From a checkpoint of a small transformer trained on Wikipedia: 28.9M parameters, a variant of Muon for these matrices.
MLP neurons of a small language model. Each row is named by its layer, matrix (up: input weights) and neuron, and shows model dimensions 80-143. Each number is 50 + 12 x the weight over its row's rms, rounded and kept within 0 to 99.
After each neuron's rows, "fires after" lists the tokens most often just before its 100 highest values on Wikipedia text that the model never trained on. A number after a token or word is its count.

L5.up195:60 40 51 57 56 45 46 62 42 54 41 49 65 49 49 45 43 38 73 60 58 50 38 59 47 49 50 55 44 46 44 36 42 52 58 53 47 52 67 46 40 62 45 51 65 50 40 55 54 51 38 38 59 56 48 42 47 34 37 54 69 36 53 15
fires after: "3" 21, "," 18, "0" 15, "1" 12, " of" 7, "2" 7

L10.up1283:63 31 51 64 66 44 34 28 47 45 39 54 56 64 63 24 57 38 53 52 52 64 36 54 75 61 56 59 49 38 61 43 52 44 61 63 66 70 52 50 66 51 62 67 27 51 53 48 53 73 44 50 36 27 38 56 38 42 69 37 53 45 38 61
fires after: "–" 21, " |" 20, " the" 10, " NCAA" 5, " World" 4

L8.up1328:54 58 38 41 28 44 56 54 35 47 49 55 43 59 45 41 56 49 52 31 55 68 44 40 72 69 54 54 44 64 45 39 67 53 75 32 57 41 53 69 66 56 52 56 47 25 76 64 32 39 65 39 78 43 49 42 50 53 68 65 35 34 44 30
fires after: " |" 71, " " 11, "th" 4

L2.up823:33 41 43 40 57 53 36 45 40 70 46 42 62 43 50 62 36 62 27 59 52 48 41 48 48 46 60 35 69 45 47 52 39 61 61 50 38 60 56 42 53 50 52 60 26 72 55 52 58 26 55 42 52 44 54 58 65 61 47 56 43 33 45 55
fires after: " " 31, "′" 22, " $" 5, " with" 5, " |" 4

L5.up939:46 47 69 45 58 44 61 33 56 39 42 50 49 52 41 27 53 55 44 42 40 67 41 69 58 34 51 49 68 43 67 34 56 64 51 50 46 66 44 41 72 53 65 55 70 65 69 37 49 35 61 47 27 54 46 23 35 70 44 55 30 26 43 41
fires after: "3" 15, "8" 14, "6" 10, "5" 9, "4" 8

L8.up490:54 35 33 61 47 49 56 79 60 35 50 53 39 68 49 52 71 55 36 42 52 59 64 69 54 54 45 36 43 39 18 76 55 60 43 69 42 36 45 55 34 45 55 62 52 51 44 53 44 38 38 46 49 50 38 54 50 70 56 37 23 48 44 26
fires after: "1" 27, "–" 17, "0" 16, "9" 14, " " 9

L5.up844:41 45 62 25 51 55 49 38 51 35 44 52 38 49 45 48 48 42 53 41 79 41 63 42 73 59 67 63 54 44 42 50 47 52 48 41 43 48 52 41 43 54 57 44 46 54 59 64 39 67 74 51 69 62 64 30 64 46 59 38 59 37 56 55
fires after: "2" 21, "1" 20, "6" 7, "up" 6, "tal" 6, "4" 6

L2.up681:54 42 46 49 44 33 38 32 22 65 54 48 63 67 33 54 85 54 41 56 64 43 66 54 60 67 53 36 59 37 41 50 63 73 51 61 43 57 42 40 55 51 60 54 38 53 48 50 39 62 34 66 39 46 60 23 50 56 66 44 43 24 55 42
fires after: "3" 25, "2" 17, "4" 8, "1" 8, " Released" 6, "5" 6

L8.up536:58 34 41 53 70 57 42 63 51 43 59 63 38 38 55 47 52 55 52 70 50 51 37 48 47 59 52 56 27 50 53 43 45 50 38 72 40 43 50 23 43 55 61 54 58 56 40 66 76 49 65 55 36 32 56 56 69 78 62 34 61 59 58 49
fires after: " " 33, " (" 10, " |" 10, " on" 7, " the" 4

L2.up812:51 31 32 47 62 57 39 71 28 34 64 35 73 64 35 45 48 40 31 57 45 45 60 41 54 56 65 34 57 60 62 38 36 29 55 37 44 43 59 56 35 45 49 55 72 45 59 90 65 50 52 20 55 45 52 73 68 38 55 64 58 51 42 54
fires after: " No" 24, ".m" 9, " Mr" 5, ":" 5, " no" 4, " St" 4

L5.up890:48 59 62 44 31 60 54 65 66 50 50 74 26 48 48 52 42 54 53 62 47 36 54 57 43 55 39 37 62 26 45 48 54 67 30 76 61 60 53 47 48 48 47 48 41 79 42 59 65 63 67 67 22 57 53 50 75 47 56 40 49 57 50 50
fires after: " " 26, " |" 22, "–" 7, "." 4

L10.up910:44 93 66 61 56 48 57 47 49 49 73 46 36 52 61 41 54 61 46 46 34 48 45 55 61 27 38 56 42 45 46 39 64 67 51 49 53 47 59 42 45 53 38 62 63 44 66 32 46 36 79 48 39 48 53 33 47 58 73 34 37 32 33 63
fires after: " " 51, "1" 14, "9" 9, "–" 7, "|" 4, "\n" 4

L8.up915:63 27 56 43 56 44 49 47 64 48 51 60 56 42 51 54 56 49 28 51 49 46 44 59 66 33 41 61 57 55 22 61 53 76 53 52 53 34 52 50 57 11 50 56 69 42 57 38 43 29 41 58 48 44 62 71 51 70 64 31 36 54 52 61
fires after: " " 48, " a" 8, "0" 6, " |" 5, "3" 4, "6" 4

L2.up278:43 35 44 49 57 45 46 25 50 50 48 56 39 32 39 33 52 45 61 72 54 44 40 53 53 65 64 22 65 34 42 64 42 56 61 43 47 73 56 81 68 55 50 40 42 56 36 48 47 58 62 56 64 35 47 51 60 57 47 40 60 41 42 62
fires after: " " 41, "9" 18, "2" 9, "." 6, "3" 5, "0" 5

L2.up39:62 49 59 46 60 34 50 27 46 27 54 64 64 40 48 39 47 46 52 53 62 56 47 52 63 66 66 47 63 48 55 43 79 25 79 41 67 50 24 40 33 58 48 45 53 48 72 59 49 49 55 64 69 49 38 70 35 50 46 41 67 53 59 41
fires after: " the" 63, " |" 11, "|" 7, " " 5

L10.up1333:56 42 54 42 50 51 68 45 36 57 44 56 30 33 43 41 49 59 63 54 39 28 43 51 49 39 44 35 46 63 56 47 60 36 28 46 58 35 48 55 53 57 58 40 53 50 51 45 47 59 61 59 47 43 50 53 38 52 56 48 63 62 44 28
fires after: " |" 34, "|" 22, " the" 9, " Best" 5

L5.up239:57 48 57 57 50 49 39 42 53 44 71 36 53 32 27 53 60 54 47 55 38 46 46 68 49 31 66 43 29 27 35 56 55 58 56 26 48 64 59 57 47 51 61 66 56 58 67 51 42 61 46 43 60 61 42 46 56 55 42 67 55 47 22 44
fires after: "6" 19, "4" 19, "9" 9, " Q" 6

L5.up224:44 44 55 43 60 57 36 60 74 40 59 42 48 41 77 52 52 86 42 64 72 57 64 41 60 61 30 49 57 32 55 36 67 51 66 65 21 72 60 59 58 47 28 24 60 65 71 49 53 36 39 60 55 58 45 39 54 31 63 49 29 34 49 63
fires after: "9" 31, "8" 11, "–" 10, "1" 9, "0" 4, " " 4

L8.up1442:33 60 49 55 58 49 34 73 46 45 59 43 61 49 37 47 56 46 43 55 63 55 45 41 54 58 65 60 65 13 54 43 43 45 68 39 73 42 62 43 55 58 55 33 71 61 41 47 66 49 32 50 45 58 47 42 60 65 47 33 59 32 54 52
fires after: " " 55, " the" 6, "1" 5, " with" 4

L8.up45:42 51 59 51 48 43 21 49 43 41 44 58 50 42 50 51 88 42 56 29 63 40 59 52 63 51 45 28 60 47 53 51 46 67 51 41 26 38 45 39 40 33 30 58 46 66 56 46 49 46 57 52 49 60 56 52 48 61 66 50 47 61 66 55
fires after: " on" 15, " to" 13, " of" 11, " in" 7, " Format" 6

L8.up604:69 50 25 60 58 39 53 46 38 23 55 69 73 46 73 42 49 50 47 44 64 62 60 53 73 50 65 46 43 47 61 29 49 61 40 42 74 55 55 43 53 56 64 59 34 43 62 56 50 50 55 39 68 42 67 41 50 43 57 65 66 63 60 48
fires after: " the" 26, " |" 21, ";" 7, " with" 5, " his" 4, "'s" 4

L2.up1237:65 62 25 58 54 52 55 47 52 29 77 40 53 48 51 53 34 67 24 56 54 40 55 40 69 56 70 41 36 47 21 43 54 37 69 46 56 71 49 49 34 53 48 20 81 53 56 65 42 42 50 50 49 63 44 51 53 45 45 47 57 50 37 59
fires after: "|" 48, " " 6, " US" 4

L8.up334:41 25 35 60 21 58 55 73 53 31 49 38 76 29 44 41 50 41 52 54 44 41 51 40 45 28 33 38 52 34 67 53 47 67 53 28 34 47 48 35 43 48 58 50 77 61 65 42 61 56 54 38 74 27 49 50 39 63 57 36 46 51 67 35
fires after: "." 56, "5" 4, " Apps" 4

L8.up1330:55 61 27 46 55 62 57 47 49 48 39 45 75 38 38 46 62 38 63 68 43 73 43 54 29 58 40 34 61 46 66 31 35 43 51 65 30 72 46 55 29 46 53 42 68 32 41 58 64 33 63 63 59 32 44 67 62 54 46 35 60 48 54 39
fires after: "." 70, "," 6, " and" 4

L5.up315:54 72 43 55 51 76 57 55 40 51 57 55 30 33 48 43 44 56 55 44 56 35 66 59 51 52 59 32 45 68 51 31 49 41 61 46 57 47 58 60 50 52 44 28 37 65 56 45 45 77 44 62 43 51 54 28 34 53 50 34 68 28 58 39
fires after: " the" 16, " The" 15, "-" 12, "The" 11, " |\n" 5, "|" 4

L10.up1567:46 56 48 27 49 51 69 67 50 56 34 51 39 55 46 42 29 46 51 52 54 87 59 56 51 59 43 37 31 55 57 73 78 36 63 64 47 50 63 54 54 42 62 46 57 44 44 53 62 58 48 55 63 78 41 53 35 39 57 38 48 48 71 48
fires after: " |" 39, "-" 19, "|" 7, "==" 6, " of" 5

L5.up623:41 54 53 55 40 35 62 54 46 52 40 39 56 43 46 41 61 45 44 55 52 47 51 41 51 73 61 63 47 49 58 56 55 58 59 56 41 61 55 27 50 56 51 45 61 35 56 30 45 27 45 55 65 38 58 51 31 43 36 43 62 45 74 56
fires after: "," 49, "\n" 12, "2" 5

L5.up1350:42 60 45 26 52 42 64 62 50 35 54 50 49 54 65 58 59 64 30 35 53 63 66 34 63 49 64 70 68 23 43 41 54 61 62 38 47 53 53 51 62 36 58 42 59 48 56 48 95 53 61 48 44 40 60 50 41 47 35 59 58 67 53 39
fires after: " the" 51, " The" 5, " from" 4

L5.up501:36 50 37 51 57 56 64 43 19 73 58 39 60 49 45 39 33 60 56 53 37 41 56 33 47 53 24 46 45 50 38 68 45 68 53 52 41 58 65 87 57 52 49 43 31 41 64 62 47 45 50 47 76 61 54 39 37 55 49 69 57 32 64 49
fires after: " |" 28, "2" 18, "′" 4, " Pal" 4

L8.up1397:49 51 41 50 31 50 47 54 58 63 60 58 72 49 51 37 55 58 33 30 43 57 46 53 60 37 19 49 55 36 41 46 68 62 58 50 48 66 47 56 30 32 36 56 41 69 41 52 57 49 51 36 47 92 50 38 71 44 57 48 58 48 55 42
fires after: " " 27, "–" 24, "9" 8, "2" 6, "," 4, "0" 4

L2.up1519:55 69 37 61 46 49 49 48 47 52 40 59 38 56 64 49 49 46 41 32 49 57 46 64 66 47 57 67 70 51 41 20 29 53 44 43 73 35 49 54 65 55 49 37 51 47 59 55 46 36 66 39 57 48 50 40 43 59 46 72 32 56 64 57
fires after: "7" 18, "1" 14, "2" 14, "8" 12, "3" 8, "6" 7

L5.up1234:56 58 30 59 67 60 63 62 19 23 41 46 61 78 41 48 57 55 40 58 46 44 51 60 48 63 62 33 43 48 34 42 36 44 44 53 38 52 68 59 52 42 25 42 53 52 37 54 55 80 48 54 71 58 63 39 43 56 73 52 50 58 45 59
fires after: " " 26, " the" 15, "2" 12, " The" 7, "." 5

L5.up1148:50 43 51 47 59 55 47 38 39 56 75 60 27 52 39 46 43 39 60 61 50 44 47 51 66 41 46 53 54 38 43 55 58 77 45 68 29 46 51 47 47 54 56 40 50 49 61 60 63 61 63 46 50 66 58 71 30 60 70 39 49 52 38 58
fires after: "2" 20, " the" 14, "|" 10, " of" 8, " households" 5

L10.up883:54 45 33 56 50 46 43 45 48 46 33 53 39 56 43 41 61 47 60 42 56 51 59 31 45 60 42 39 55 39 67 43 35 54 36 63 42 70 40 27 56 59 62 76 41 47 41 65 55 49 58 65 62 42 36 58 60 45 45 47 51 34 35 57
fires after: "2" 45, "|" 6, " |" 6

L8.up186:61 61 44 57 53 67 57 70 57 51 24 57 45 54 40 40 50 46 47 45 36 39 37 59 38 38 51 46 49 35 44 47 59 27 65 39 64 66 35 45 67 32 50 56 48 41 42 43 57 55 82 59 64 57 52 55 43 45 47 32 78 69 53 66
fires after: " the" 36, " The" 6, "|" 5, " and" 5, "The" 4

L10.up421:40 63 39 64 40 51 44 59 44 51 49 59 54 57 47 48 42 34 59 28 68 57 51 64 58 50 35 48 49 37 33 47 48 55 57 47 43 65 39 50 51 36 63 64 46 64 54 52 50 56 66 48 68 76 43 40 31 27 43 49 56 29 82 39
fires after: "|" 29, "2" 28, "-" 6, "4" 4, " to" 4, "0" 4

L8.up800:48 42 54 50 52 63 41 61 52 37 52 58 34 41 47 39 53 39 23 56 55 19 46 55 74 69 49 32 70 22 42 32 43 34 54 63 53 45 53 51 84 33 40 39 68 42 56 67 31 72 53 73 40 69 67 62 37 21 59 45 42 38 30 50
fires after: " " 27, "1" 15, "|" 14, "\n" 7

L2.up237:64 42 48 46 63 70 43 64 40 44 51 39 83 43 45 66 51 55 54 52 48 60 49 58 66 39 55 54 61 34 51 70 34 53 72 50 32 41 45 78 46 42 58 56 55 50 57 46 32 51 52 37 65 29 51 53 44 48 53 37 65 76 54 48
fires after: "°" 18, "0" 10, " W" 10, ":" 9, " St" 8, "+" 5